Weights of a small transformer language model.
Size: 8 layers, vocabulary 4096, 6.32M parameters.
Training: a variant of Muon for these matrices, 8332 steps.
MLP neurons of a small language model. Each row is named by its layer, matrix (gate and up: input weights) and neuron, and shows model dimensions 32-127. Each number is 128 + 32 x the weight over its row's rms, rounded and kept within 0 to 255. Numbers have three digits each. A neuron's up and down rows have the sign that makes its largest values positive.
After each neuron's rows, "fires on" lists the tokens most often at its 100 highest values on Wikipedia text that the model never trained on.

L3.gate105:140151111130127127059166118159091081111126158109124173106092084153176135144110087138106160119130144116068079107126145098132105103107168064130084142103196125114126162079184115112131112082145195084121116135189120139066156158157100157118170157112160146150130107177170123104090128107138118148
L3.up105:144139144128144181152092102119120118125068164143152146168150087170175131075168165107117149091134116183148168114101135105137116152113144200120146134171148107123107132132103152117090160163205174099098218114110099141075096081082074111152123120117151096155130125121115209114165068110091130108
fires on: "w", "y", ".", "ok", "al"

L3.gate350:139110123109126101050109155154157083173181179096111143143135149105114077116149137144150168157095156195166151171114109200138124158113134159136147132098131128154114164094144153162130182121124114077181112066093127065154100149112162132130131132151140095089132107133125096143120175131067148080
L3.up350:067146101106148124166132065131201147120114129083099113086181150141103061151161199141132105134122107098099113120149113131133110158070187126131143104142099109044133139139096131140146126073138104124132136110125114139120134164134105076205124200191105122114209124108087166105122103128121115150
fires on: "et", "ion", "ject", "our", "ence", "ality"

L3.gate217:148145142082172101088150128097178141181109129163138147109175140079146135164165174155119121098167157143193153130153126160045170193116134056184140096119099094114136141100164099117120138078146159113087127161158071103082144116101114117112143134107138131081102060107142079103074119128100162118
L3.up217:086139107081115136128066160086161133133131067085124143062106115113181127126161144122165140137162149101128185125077141182137124127134176103145063082098155108152126162105127073106092116152124132102179078155107110107117143116075069111170190073109152109108137132104101073158096136059105108145
fires on: "In", " is", " was", "ric", " Am", ")"

L3.gate111:135116117130117083115112116133090109107141139065126164156143163087188135092114107109190093103107091122066138107038112071146164121150148072096123117114167135140062142109145092078122096117140111092216139145155147119105134135104154132090159157102146112142120128112160101145150128143144124091
L3.up111:141111111128156091167090091138153102116078142137124125124185150128142080149097122119126154132151094127098099122124054141088103117152133091084153124075186155136098146160167078084204123054170095185131162127139115116142090136098174068067146132124124137075126077094095066140106075113128164070
fires on: " end", " m", "g", "born", " age"

L3.gate192:137174178155136157144152144114138162146160179089148153146131138127132087136108100079113110118107103189072118137151191144098182175126087145148145124147147142106120115140162133162102091166127110106124134116078141179086142128101155102059142165163115103158122199191108116178106101149095153099
L3.up192:191185104142150145175150098117154092104118072101117103134157145081131126111096139126103142161125164145095171173092156112092100162158135148126148132151130142111154099078108130103128121098117100149076149139131157179138114178090110109205108065092081195103134110092153134112125101110138150121
fires on: "\n\n", " |\n\n", ")\n\n", ";\n\n"

L3.gate27:127093099174178144152171141105130155122194100062065129126183115093152169081110101142118144162049100125138112154138111113107103138146191183147213075120089134163160120175112130133130090138143135201137175144082099082097069141130126078114125155071088173083137133167153122074098147055089113085
L3.up27:128091137130145181142192101149151110161159114090139106095120049108155189093113126148147127114111112082179095149142126112136144157121154127133193059152100177081125126137201162102137057160072145127104129168125129147119106111145183088120143118119137131092137145169133191146154105125123130086
fires on: " and", ",", "s", " with", " had"

L3.gate393:132157162165100112148131120125100114184093169127156121144149122163114104097172153146227166157080111118088122153138170071097162165127183133097173147138121108114123140107073101157086171115078171137142158126120080161141172167138117099122118070081173147150137129126147128093126088142160167112
L3.up393:144093116096100129172198084155090119146104161154188137121118103092116118146156150133138141145105118127119163126163122137117083132115098153114086181133160176142149156143133131129118136185127154113101150161109097118093118139237128098146098125121105075076090103090145106106117089158148105156
fires on: " film", " Air", " attack", "ass", "omb", "ar"

L3.gate21:138175224130089141144125120135116114128085124071137141110143111124205085142132129078158108162126161128167132130129087114100119154132185109125142190139131202134177166134174201082158155161146197139150122191105165108160116105047142154152098155114146124135136088105121180161134131134142103153
L3.up21:102179185188122142131168080115148095075167133146111173139099118158119129118029132136162130125123114072067124102119090135146123124157122130096145065060155115115118120155118138097135209111137116100106115131125097086102133105145109108157099102148164145146126171094103134071109139138189114075
fires on: " |", "en", "em", "ip", "ad"

L3.gate143:151123103070135128100123157131120096110109114168065173171143120186079168076186147177121112153136113155132091149139094113163139138147175218091157133124136144068123100079104108086115139079103027125178125093119101106137137126132114140094087171165143089062124187145120131135161140084138130098
L3.up143:106130075143170129150124189101103152121084127050070103167105167116079124134164110128053132172161117137133117122140083094141132065182138095107130117164173147158104122140051140065099128098137147161104069127107083140164182100147139075161122133082155154103114114103127165050094182131119129124
fires on: "r", "ol", "ul", "ro", " such"

L3.gate395:085167098157144181115124195131150120140180149153080153147109181132140120101113146117126132140095146090181111114171131099144046086131122121166137133120139097197118165122105183133124129125113145135208142162072140173146185134136163106139130075184144117141166177130094111143119177132132134168
L3.up395:133102171123169127098069111146163153106134236173095100122100176178096139103151183090124065064158133209159142109103105138135078130117080076130094120102174182103150139125148139087157118152124107156152182123108151114098118169110131092164140105068143144159129108126120139113133149153102112144
fires on: " con", " inter", " United", " Un", "ect", " ind"

L3.gate154:144170140149134140133152072188079134165110214185100131098146124171108193094109091121095138107135086127119105179167075108222127102155115119165174109198144096195150144115131108173093119108086093128083057113092097104097126159110130078172137105124113140164163137151123126144120152137129117088
L3.up154:119186153130139103121181174131170094131147128129108202119129157117134129064068096130141173112175193133110088097167123127222088084121128149104066093128132130143154126101092065150109102115064130134158048117125240113131123154122168122158146096138125125124120144162192147135194101130146075141
fires on: "al", " Bl", "il", " Bal", " bl", "hyl"

L3.gate501:141121127168101167122155111154134108055159190146101071100133147131107130145132099130129147130152124119151101068205158135162143108134111141155105141136140155115093124110139165204111106128091089097109151078144096132170161149132149137113150109122126144099079111078117143150151093082086119118
L3.up501:108080078179098148079153069085115121074110177192131098133099154084150151147160183093193113099158156123122111139164182094142096121169115066145140121136167130180140167107113081130124114171128110122049150155108140161142152164092110137110040040127123159112121130111088093110104144145096144199
fires on: "ed", "ic", "vers", "et", "in", "ph"

L3.gate327:154122119137167096121145087145173159089133125090051187085108120199116148136164131127121116061106145154084116167086126104122187126168125095141115098149166103164182123107132109157141117100134131105076150135105093102150118164142130066141090105069132130166077111190094156163156142127072187149
L3.up327:127162148136141145163146156142123153141174114083081195145089117109122179142116129111200097136160172152112092085117140161122109119143142094078119078162159072163066063073163169125154172181129106115134082100149158100173133162115106118036099122120134093158133129121051187116105140106122112133
fires on: "im", ",", "e", "ra", " household"

L3.gate361:188090073142102069129093104122159130097111132156108143153156068075090113092181137172145119071147131148153149149104154123123137152120129130211153057123089134166150130119172195156145134076122152121125178164132136178161112129099103179125063129033084098134083128168126120107134078187089123162
L3.up361:142150112161106138107134151136181101171185112118105127118138105071122090083150136152184124112194122122060114138161170127130155159186071106095067106156207202178087088134120087104107123110054137153144129159152094160127119112120097081166108125137090155039175173107069088089143152153071156119
fires on: "end", "est", "ed", "ent", "ited", "ant"

L3.gate311:147184144097149131117182076088113193151167173137097092115157084161147133151110058125145105108159091155120136081125138102136136091089104149116156101144114110122178089126109122103193151132087155100094135144144160137104055107111112113158120086112065174139116098086096141100165045147130074129
L3.up311:094155175111109123170064163125114122125136169151106103135141110167180172093044120108098089124121146171084110088095099103151144187184159063088182148126165109163180122111125113093147099128089074146075116180136107173126085144126116043124124109056182126155149119107127101140104190119163107161
fires on: "j", "ij"

L3.gate332:143118194133088098094110205165094046171146136165116111139124141143132143127155090101129154093110118145149106163092127186170148160146079188117133102146133129097180158150225190149117045098140144129141089121145154086129111148145132113158104091201158144179109139084084133054220140185110152075
L3.up332:131154159111127105092133126129170185204061184119164076123130147103112161126075143117090088149080206117152107158155111167129123142133118132103112110132169141148135076159059107120125117149145128111108193153090113121102160090145105140107180114131084082073136144153151122071051132067152091141
fires on: "b", "ang", " laun", "os", "duc", "ac"

L3.gate326:089057097177170110182160163121138155176125119190151154108086123144138186123108137173090101165145173089120117153096066142172101154147158133050148162103150137081037133156127145162110102165157126121163082095111142106116127158146142127113157114145128113132156162113111188072175099105130052088
L3.up326:110098109139194096151163201118132145088127149179150107174109150110083161115087095117093089186194167146149103142160085110158128148123171105112129191086115103149153110114139131192121100163122118135122157090076083086149120165136044172145153180110125073116126180082125189125087140139055056080
fires on: " Or", " St", "′", "or", "le", "ol"

L3.gate177:097120166102156164089122153174093131097131133140125144100142169116121141125135200149119080076103143142136133151162155159133145108080096091127120140105126129107067108162138127095093129133173088147037178135174086123118144146125153119145157130108105146124085121135143103094083170137138128187
L3.up177:082112161096167109114121139150106102149198156131087126159121148153181171082134125133102088165127151143093174149152072171162145124095083099131133095163137106154112114106150135163174142184077125166054123111110122138155058185132116130117125131165032172072150115056136134166137156169105160184
fires on: "un", " ar", "re", "at", "ar", "eh"

L3.gate380:102116101170129109116166101108035125186111158145173160120095175144074177181170135146099148089090095150156107127097137141172170157094112118154129129143119134104176114100111129172071134183147125106178162138079107132142140128100083087105145115184066149151128093104141144113095111097118110159
L3.up380:108124123161114163133141102109097165145109116143163109132145118064093140184173134115135142089089152186139134101101107110067120178130110172118063127163131125172114134147067125117142145160140126098107143099150163173143108132193186067155156139118129140141090150148136104080116091164063134118
fires on: " all", " other", " occ", "iv", "med"

L3.gate87:166162113110157121142159124101114089135146071131068114144113148140071067066105069084136172130170164125106061064115118119098161143146139119094149094171154104115092101074100111113157104165183091166094123140105120140096168139125099161134098128110102148091132118129118091047080137162134098107
L3.up87:183128167160117132091126168143186098094172145109110161123155140156078090108158118139140162116149096172217139131130111154122109096137157138118139094090158099073128146058092181120092123110111085144119088111106128111117175120124086112110177235129131154155117147113101167112115171108119095155
fires on: " such", "n", " me", "ly", "sp", "r"

L3.gate292:105174091142126096080109151131139140093104137163085075110093131120200100092131140093108105089122145141116143151143129109102135100145146069101150087153151114082148173133083181179095168078105157135122030191113121146137165144102068149159122088134094139193101093121070144127154111133126132099
L3.up292:096199099127140175120198092094171098176088150155095125151108153114113133102115180073173095129167097115095083119139086139122115056150115137127118097159212139156163142185157164171119165111117126128116087161101069121145136166098084099091133116135142136143148114084128179108094126099119102124
fires on: "est", "r", "n", "ad", "en", " "

L3.gate510:193098097137103135132134178141143092161161149071121078143086115088152148080216167127068146124183191149128092090110120150150117123154140137162130147113109161104087056220115166167088089147108144174127126142126157097121151110105155099125157097130057085127126099105137084096153148141052164163
L3.up510:150103154073162155186089164125139118132111164102138102077168104116184152098149075133124087117118107167133128081127148168149144135109117129061122164158156112155197121212119125117116095095135164128043101129110143140084089106183108086120151147169117110115140180107156165147145118186226127133
fires on: "b", "p", "t", "at", "f", "ch"

L3.gate429:144189130154091180083121171104186122092123126141134142108143188155184129108126093129114159114125102168142075108175151136094116077074155094087124131076141109154123179170110105144147122140119157123110131198137116136128130131126108134127148090102116097183177098138096177133129088122168095105
L3.up429:081149161105099190065172087075111141168123212102118131114114127159136139096135148126160139157087134144079117107120131084163110162127127142103138153121165124157122117119101093165193080150099125121124163119112070193072177129137134087119150154132109048124147172067151139139095162070131121109
fires on: "os", "x", " Ex", " ex", "um", " |"

L3.gate343:143122107144183125119128145135116153154137158201126142147145119177136176155129130129130143144183127160155152120130155123177088097062086055143135123106109155119163108166135120147112180114121178139144119128118123131154133140101100122133143155106153078145086096145174111160148174117145088158
L3.up343:157106085132156127109126120160161080100172106177145099113106141060103090152098157112162106090138152158097193094104082089119115161112137125115117129115147181084099110113174054111122174095139098152089060154098154136128153135171122094152136101173144122085103157153102137065108169143109092155
fires on: "et", "el", "ot", "to", "at"

L3.gate381:165151104055139140144171105115105194119120091153168121080107108105155126126163132146191142084173142110121098202142111143132066111098170167165130110212113167085175184132143156134170135192123171131130113107131149085109105114085150090099154064092166153144129125112117110163124182091163106084
L3.up381:112129108112144095128090143131163176138182200129091080121135168096192126146137103160141157147083138170118148135174141082208116145085125086140123095108105179118057129171130175163136116137121084199111141145125104120070139125148150152195141153122149090175073089153110127191119112112059187092
fires on: "a", "ore", "i", "e"

L3.gate449:120120149101113168149168112084095072128150092117153110137144110164116118131156116120202152173121124153104077082119050103093082148207127097182151166148086084117113157148166164160109136154110073178125118145170117159061096124130070174134198096128143140147105137090120137141151156123107121136
L3.up449:068191155172158093107082149073121161138100109168198104151114050201125137144123151108122151181112126124135083172109098140175123120148117144121115128123136076120099129176122156081111093112119123150093089170100129172146133101100136164107160104102164080166187119191109134144128150124128145200
fires on: "en", " Jr", " in", "=", "om", "ow"

L3.gate383:067108115139132065121091166181144159150126162189147104133094138142166125130143155180152109158157182138082153127128115171111131103095131113087144107143149108102118104084104188072107127145200157081139116158130134090136107099200127156179172127086131168115164064154105170123167132144128151156
L3.up383:107106127103094100196110182152095128195127084109160117136070092153093146070099155132186160170071135081125161154156181152112157102134179120158120166159107129106075121131153066139130153126066115096163196074140157130157167125083152133133123074123134127117153120106101090136075150141102149116
fires on: ")", "\""

L3.gate10:112097079144184094117157140072150099141114146157167123113148128127140085142147165153191141083060142083066186116089113111170115128153145158108131153136187109172141144131164162121152079129137168146114102083068113108140196169142170134134110084123195132116088118108102114126076108120165125082
L3.up10:103062118112136179142155115086097138135090087188082129181127126075117104132190162134151188147099108077129143150095087099163162120141158151131126112080196100164089103108133145090107098127183095099100148143078094138126116140097126053113093097131153131152112145149063130146107111166123122179
fires on: ",", ")", "),"

L3.gate473:136126148186108085089143125126142152123123123131145117115158130136115125058151130132182105152102138077066168083158119129116122138086137117134168125143127133130080036093087101133118114147118149125104158069193115082062141215096183072148120109128106132100123097098134091130111145128084152133
L3.up473:119102108087078140103100064102127099130074174118193184150164132119142136121097103109114086111090095116126071116112098139113125072106169201187150098110067068165127122157066157129139140143118129155155114110161145129134124077084140095104157092175065127186106112096168126132142093153114128089
fires on: "et", "P", " from", "un", "o", "in"

L3.gate477:195170100117175177110113139117150091051146097120120103109041132053119079087147097111156135109133072113195145113083109156159063133179115141090125120082134120177143114099150081114090112109144165154108179186127141143167146117094098146188111144131128111108155157151126128148103183117139098115
L3.up477:127068096098139105129119085112116174059129107165103152093194140146120086142121101137127138074144079152095102130131172109151052185152109127084053092145115151095105146118148123085091138126127195146117118141115069171130098169185161102108143103068096119095143109116072125070217154058152125141
fires on: "ly", " in", "ately", "ham", "let", "le"

L3.gate300:146175094190168134128137095130047189189087110118201110121102111085103112065128154093110093129131152145128135133088162142124118108089181097156096202093143082085152170150153187161084180139128142077154146155147140141086126103147115162137142108098099167146146105103121181158158130122156180106
L3.up300:112128077170088124126175163158083131143111189122159089158146150083144090164098091165129092147127126100146116150079148116188096158117117142102122181115156168075137142130126090090098202114138072117118132144128146142103101123127187112093086102111066090149122101123153099162143137152083118149
fires on: "ack", " Date", "en", "o", " ("

L3.gate238:174118184120121081094136086183132075149107131071112102122203133141193089144147155097095159179110132123097098116057110132110153132120109086113099126107097123187135174167137142100102175103131149089101094104180153139174090130154116148115147172126191135132148203114134134163108095121145163092
L3.up238:152074160158085146107111166126121081101129183122120109114090141093154053131143136155097149119132107187115125116086154129164145124137129118117151132101131092139117166130154067173130101159163096120130125090167100110172127086166134141161119140112211102153115151151116144116110197110149106123
fires on: "f", "20", "ber", "19", "Pro"

L3.gate180:092160139115147149093138139075098162090086146104152170147120143083154138082158077183179160140073062051072156124175085120143122142110110118087149080155092147190077158119162113092139175116131159105080105191146095143100163092093196089121126149132132139111147156152089147116216147171167123198
L3.up180:120154175135133156153107191131142113082162077110095170125148143096085122130141077143156072158105164166119192067144084160112109147098117132128090172127083190124182119104121115142125107121088112158129070177103143104092139143124182109147119128133123121066147169110150059140138122113122160143
fires on: "ad", "og", "d", "und", "ur", "-G"

L3.gate321:160152148137089124128193124127129136121129122172116144102083135166089156169143101147085163161163159152127051082115147125211128109114113120116100175164144157108074137114168124104173128100138108140123139137110098155087142142086131112129121157062132138140127097177124111194158079074136103108
L3.up321:118088170121081136158160133167129139191164120125140138094141101125116131168097101098138135163130150149099094075070139103117143146099152165105134096141167136092188115111159111069154140126137127080149096095121112158113190140110079181089153135147162139128120089141122145062082112118076110123
fires on: "y", ".", "x", " "

L3.gate119:197171114168105104102154111140157130096134097101092124133178113134089132104110135172125086171159164069162144110160159099164149139129137072129098144157201159113105077174089100129122164113086160111105156141110165082137134122185067123078104097099102129077142151168109094133133138152102125174
L3.up119:159113116102123074136137104166158157114139127115154096112089102109132171142149127177141112173180198138129133130108133092120088106147120028162084135177174150090134127138089113148100127089132138096121144199138091151076103066168106158157116164145075094103094130142135072140227138105146148158
fires on: "ed", "ad", "ld", "tt", "ing", " Rod"

L3.gate379:127135141124136103151113128109066100154104133171070109136104103093143071073168143128130141094134176157132119130160134082136128159157115077147120118191119083084124110178141108146129171156138078143092139093103113101135116083074106110121112175142173120138119186164143117135117181191130141047
L3.up379:127161186161120113145089160152060137163147115145072136105090101113167119123137137101154146122152158163134180138160134090154113170177148121108101048143142088084109137124099170134147167137119067125076156121128170127139113134123117126101143184082113113068126111161132148102193171094146099103
fires on: "ient", "r", "end", "ze", "able"

L3.gate19:184108135115184136105067190136177174153204084183065143127116141145150120167106094148137122119146166161165137175141084123090102118096136054153147119120143073168149115190177122099103130111083104085187142216158166151090163140136105171125118167148146114148144142141150124130150094143115086100
L3.up19:135123174125163201075067167080153101093108100088091130079089110145103105178157120112107120148108131145139124150125077161172115126093136168069140105150125159131081173092135134124140088163140203153126133128086148078153071168107152117125058099181124125195124124112131146148100096114111172098
fires on: " dec", "L", "pr", " Dec", " L"

L3.gate135:081151165095165149117194188128196036124140092108141124103140155147131144078101182109100082131110152133129144120180090098121109178151124113147133098099114087179128131134139126156102135126109053116160132110104178090059140150119145123101130113098132101056129139074107133106106149097118156135
L3.up135:093151067110134151130170102111139154114091163163112129113153095151147103155121182209126186135153146187150159135064105139147143074174199114116154148116129087121124139083040132130099038097102128054134135137160100179114092176158113124137080160093135137128126123122102128166127126143130126092
fires on: "em", "rit", "ym", " Pri", "m", " hon"

L3.gate13:139103079184139135080065181131130143087141075143176103114151089157112078118140127154155153151096114142103127065151169117125111174123114073127118119172110141157135159091173118119055134189179143099116148144087170171121106100074148098153125138082172124135173135155089147169171124128109130146
L3.up13:124121155106146160127173134150148125137138135202117114126109111124108144127139139136086107154075138114123173113144100106142108179094173134102145110133126092119154100110146146124128135104148097142139097213078116126173130167131127182158113105098218176124124137126142151110137136070148077093
fires on: "t", "ot", "-p", "-", "st"

L3.gate95:110076170111134124074143104123157186113169124125132131114107058143154141111079112090135153135161118189100093197177155139160171171121135163080127141194093099103140149070124116155163168115109122112083110105114165111102148112116177147102139129137126117165194118177099083175170106210124137100
L3.up95:100107206125113156134112071069089154122144161170154123164187102188087151155097080110077098144119147129065119145135149195162129091102148131106114105124112130087096166052142174115154176121137187121071195119111132053176122107150107138108125120133148127088159148128119069101124145121164128130
fires on: "um", "am", "y", " Sam", "tt"

L3.gate57:092105166126106140105175123093140181091128142151172101116153164117147145177099127174130116089109173131122131157129095090158132166159114089157101107121112132106105104113140149151170113107088098139089050146063093121129192124075161151097074130122184118120084110185177117127038146124115113135
L3.up57:147144084090117160081121094131045139133088116151144163113186125123150107126149155188136084131134204129097123143128180079142139109102133172208148069122100069164135111127129091133130086146134083120140092096085121076113157137072142107077132144102170175151190127117118141174118173155103173120
fires on: " Co", " co", "rom", " anti", "on"

L3.gate3:091110098149138062123134130091146146049081085187091135132127136116119148105134187098084112156148145133084149202161088109163151088110161159155154134154071054120096160090136126114070135101145136139118166161124109104157173137122126085128128129076039133121171142147160166102065137141134101111
L3.up3:133056129164106130143168063128110115098115155178070113130128045131097133203108108100122088137184091179088129124126128103115149078104126103124121096173081114101133114076129119103108072103103111126095080095136143070164133097132126081177179195128078069084173122148122148131125141099153083146
fires on: "or", " Car", "ol", "ar", " car"

L3.gate416:121100114085132104141115135103101139139112134108135100072160056121129128134125131159142117171084144142079130135063085172120138087112151125101065204210129104113129180138087125116116123163127154118115143165115091067119094151153103127106124162136148151143170083107128113129119142092120167178
L3.up416:050093118087155043078128140141099152153147136054127199085150128166094100096119130146159088095141154157126129120073142116135095166103176072169099113114079140099148130128154115092095132134131076087132117157104072067127142120063119149083093140140147131100118141157185123176169081146177152151
fires on: " it", "ad", " Ro", "It", "ld", " It"

L3.gate228:071135156147153105163129111092171180099111180167166118058153099105096116114120097185170140113138117053194104201084165115123057132101113119130149112131166118124132114143139121146155198137118151131099158127124137165113199160091120059138141078110117157124091119130130153161150149108077130159
L3.up228:120107161084141127160144179166166160136117079158129090120128105110155080123227158180098179075117131095122110118097171162130134131154165153137122103069161130101090144136103097067088118117128139102193121141098142138107155134114118139179121133092140068124145078076149123120069145082144179131
fires on: ",", "l", "all", "ort", " L"

L3.gate496:177180144110108111096117111171098134105130093122106119156137151127149108161129155117084072122084135119113134129104157131109089138125156101149042138094109152172091094113164103109171137117139091105157137149106118147128049140151099103066084109109111052152077160099150122156131122125135143115
L3.up496:166156156156144121106194202139155146134133120156174072189067129159163072130105131145147111160102191095204099143136142132097153149100181138099124078078136087147110115114109154191170151124103167086126068138134152146091089166104123124113119068125149116152163140143094150161096119143255110107
fires on: "em", "ans", "/", "orn", "x", "iss"

L3.gate18:081118142173153125149134131144156094113084136120123116133126107166123146148152198095133128172137097145147058090087170127148132160130138087058168140131143155118095132137128147166102094122104083074142099155135062133134123165088166182161149162095182170174158145154166133025132125138123128121
L3.up18:117102143095094119124107134184173156149082120157128175135129117150140190139125126144119153161106177131124150181111143130144105195190088156127122122052083115125146137159179136085095117106146151124166136082132085060104111129119113151123103166120152178126136070109156091100173174096120135140
fires on: "r", "w", "ure", "bor"

L3.gate462:133068177086101084168137130144098134135160094095130123118126155127130086133125078082069121189131135127211069131084143121154095166130073144082159157113128061151177150100135118098122107091192144140143147164152099154142116099160157095129150067073129183136093103093147155090100095134140122128
L3.up462:057131149128116112161082170138173108133125184115053083139133111158132128134112190127112172144100066114194147119109151127053162169077148122143184120104104096154114155065143082143056129149182117096176072121142117102136122117116150155151194152105148124089170151130148136093146116115130063139
fires on: " due", " died", " result", " finished", " grow", " mark"

L3.gate356:098101023157085102106097083122138108098106090157145083101101107118134068118090091125126174182149143069117105137133123162126162125071168040109175130137142152164162113161113154102123108134129117113084102139106165186108084116147147128129091098108156133127175087195104144092124098156141115155
L3.up356:103127122197136156120128137111175167142143109096145000177132072119133122094134129120098102143093133108109127128188100146134068167122108153096064171134160136169142184134167134094112138142119102048077082172125095144151138102126135124106081188102141060130153095165088156125133160076163094129
fires on: " |", "tt"

L3.gate116:147147177097111097130169136114129119152078164212149082110134104150091139158186120193083085172150134164068172161173108114114139122151086130102158124159179133118099138149143118106110129066092131096130096076174097116135153128172142149105179103121139182110186119183163153082087064124140111126
L3.up116:132092176098097119168166128144090126112173078142042108136141122143136137103141099164106084165139091184115102162141117131124168099103200112141194140118170125189149203160177085078121126119101102074069154155137141134135111156112077159114154142075111104102133130125183122145077150084148126136
fires on: "%", "in", " ex", " us", "min", "um"

L3.gate500:106156147117133130082160128102189084145152119133103112132090105037120115111140164119151082166092177088145140163125130131172146146175149126084084182106108116133156121141189178167119105086146119133191161052101150154094165137127180103121150102172132160136099128137139112122177176094122131146
L3.up500:116136104125103078079146103129119105106135117125122116167147133109139111156126086075154130108181091134143153169117146139113084143081179112117179132153119186090136155150118128121138106180176197136138082099047144124135136149120129205143102140090156112080093153039091127106119152149131093231
fires on: " part", "ge", "augh", "tain", " Count", "U"

L3.gate121:141147104127130175192164118115093095141119179205139137114169089109136189114142177184162073125118175148114165106130131067099117141085175139123113123095207113103139075136094169123164191100147089152186093097117124195141116101094100177089108133124080167150113142160141135075130109108109148164
L3.up121:086138149118090161113157155117146148154149143214126163140124099191146115167089119135138172110113121113138115108110090163140182131094057089145138099134161213133165136119093129165135114095134098126142148143117092175084149207122173115166103179149177088136172140098099126124146182156087146183
fires on: "j", " list", "iss", "ill", "f", "ide"

L3.gate52:150098151135104130109181139151111109152144118134178165074190125095127143089082142104098106085239141143178119193069135138166148128116122106155093129097103105137160135139123126120121131122062035048121144121133116103155123120163152184070083098127157110160120141165128128147145100130070111155
L3.up52:072115123170131128092156131137159167120154108094092107050169089095108116163167071174145131150154166143072135141187077107163095116184097129054134188146108120136102124155105104085113179149053079165130096145136120145133130067160169132107084183175136119079110118124184163103165131141087142137
fires on: "or", "ro", "ul", "r", " in", "ol"

L3.gate71:114127144136188082087161104092134141147124105060105188039144151114145091155101147065094152077139142110133098131147099143142169102090145080128102167096162190086163112150107087150123126176128148110159078132066173107164109166100133096122171118146173152081130090157168118133149134171161131160
L3.up71:176177200045143156159116144118108115187080109100100082142143105115128069114114117091123112145129083138110161158161132170105114153162132082129093079132143105113112154072107100153160188119171082174165058130113130117085163129146150138124117119146162148094096081078139042141114164126122133177
fires on: "ag", "ig", "ay", "og", "j"

L3.gate298:156145090101183153163157151130061154150097089134153151123156124105148136143130100157090113121167172114121147130108115104142179035123112108098124139121099072175160117123150129122087157146140100159128148104122103211144164080159152099089128117132076124153132097136132110134160142125127155165
L3.up298:130124142112141118101211133142136128121110090153115091170115108069074155134144099092079187129123096096136145096140129125136127091118049184090174200148141080117080139117134132138145192105133149081148097093127150174158133157112127098135138109108168131181132172126171142132097170120135131195
fires on: "ol", "il", "el", "le", " Hol", "ed"

L3.gate370:108170115125157139157208018149136180077102155160143117128160175058079085113165132119094158082146117209110107073145126098150135072089090092179117167091165111133105094129105109157107094113120117154078138106097122171157144134146152078097100136164168138103142084167137181147106061162178121105
L3.up370:135148151134102156120146106162176110069128158145108061101145156104147117091117104122128117151155143176097123168146117196092122085178097088129137108134102143086075114131137162113139070132141080050096160175153112098131063154182152130133105127119122139131225111077105103067138053147136099118
fires on: "ic", "or", "ov", "on", "n"

L3.gate457:137132114138132159121185105168153129079160102197150146102122178168138097121118115092137143072087125082098131124141125124111148154123133150093145137128191222111123166106196122104136146138152155112130121129106132118127119134074133092133115036097106176090104166129154106110149148119171172108
L3.up457:170137136143231186158122082131139190092115117159141123079083143114178159076094162161123152124090123148091103099118108131105157144136102100080053111163133151085137148079160120127087126125097152122091126107115137107104086182107124138086107116087117177113140116198143070150126110167127124170
fires on: "inc", "le", " Sy", "um", "er", "ham"

L3.gate459:119093131123167139098131130108089141181154161133211094117184143168152166084187104166139215119070133069172147161149090139187150109223130179096131120131161134160128162099143132122086098146179124173126146147090105088103146132115147088130086133092142111117101089175117128108132138166168085121
L3.up459:018145110098131092080160157138117118114131090143193141148040085114117055168181100156141103180162115208177111160114059166144167129077143148125193137124115129144147129100098098143103109142131129120113151096098181143129126102164139100103150094114077103130171108145117129138128082176171103133
fires on: " of", " during", " in", " During", "During"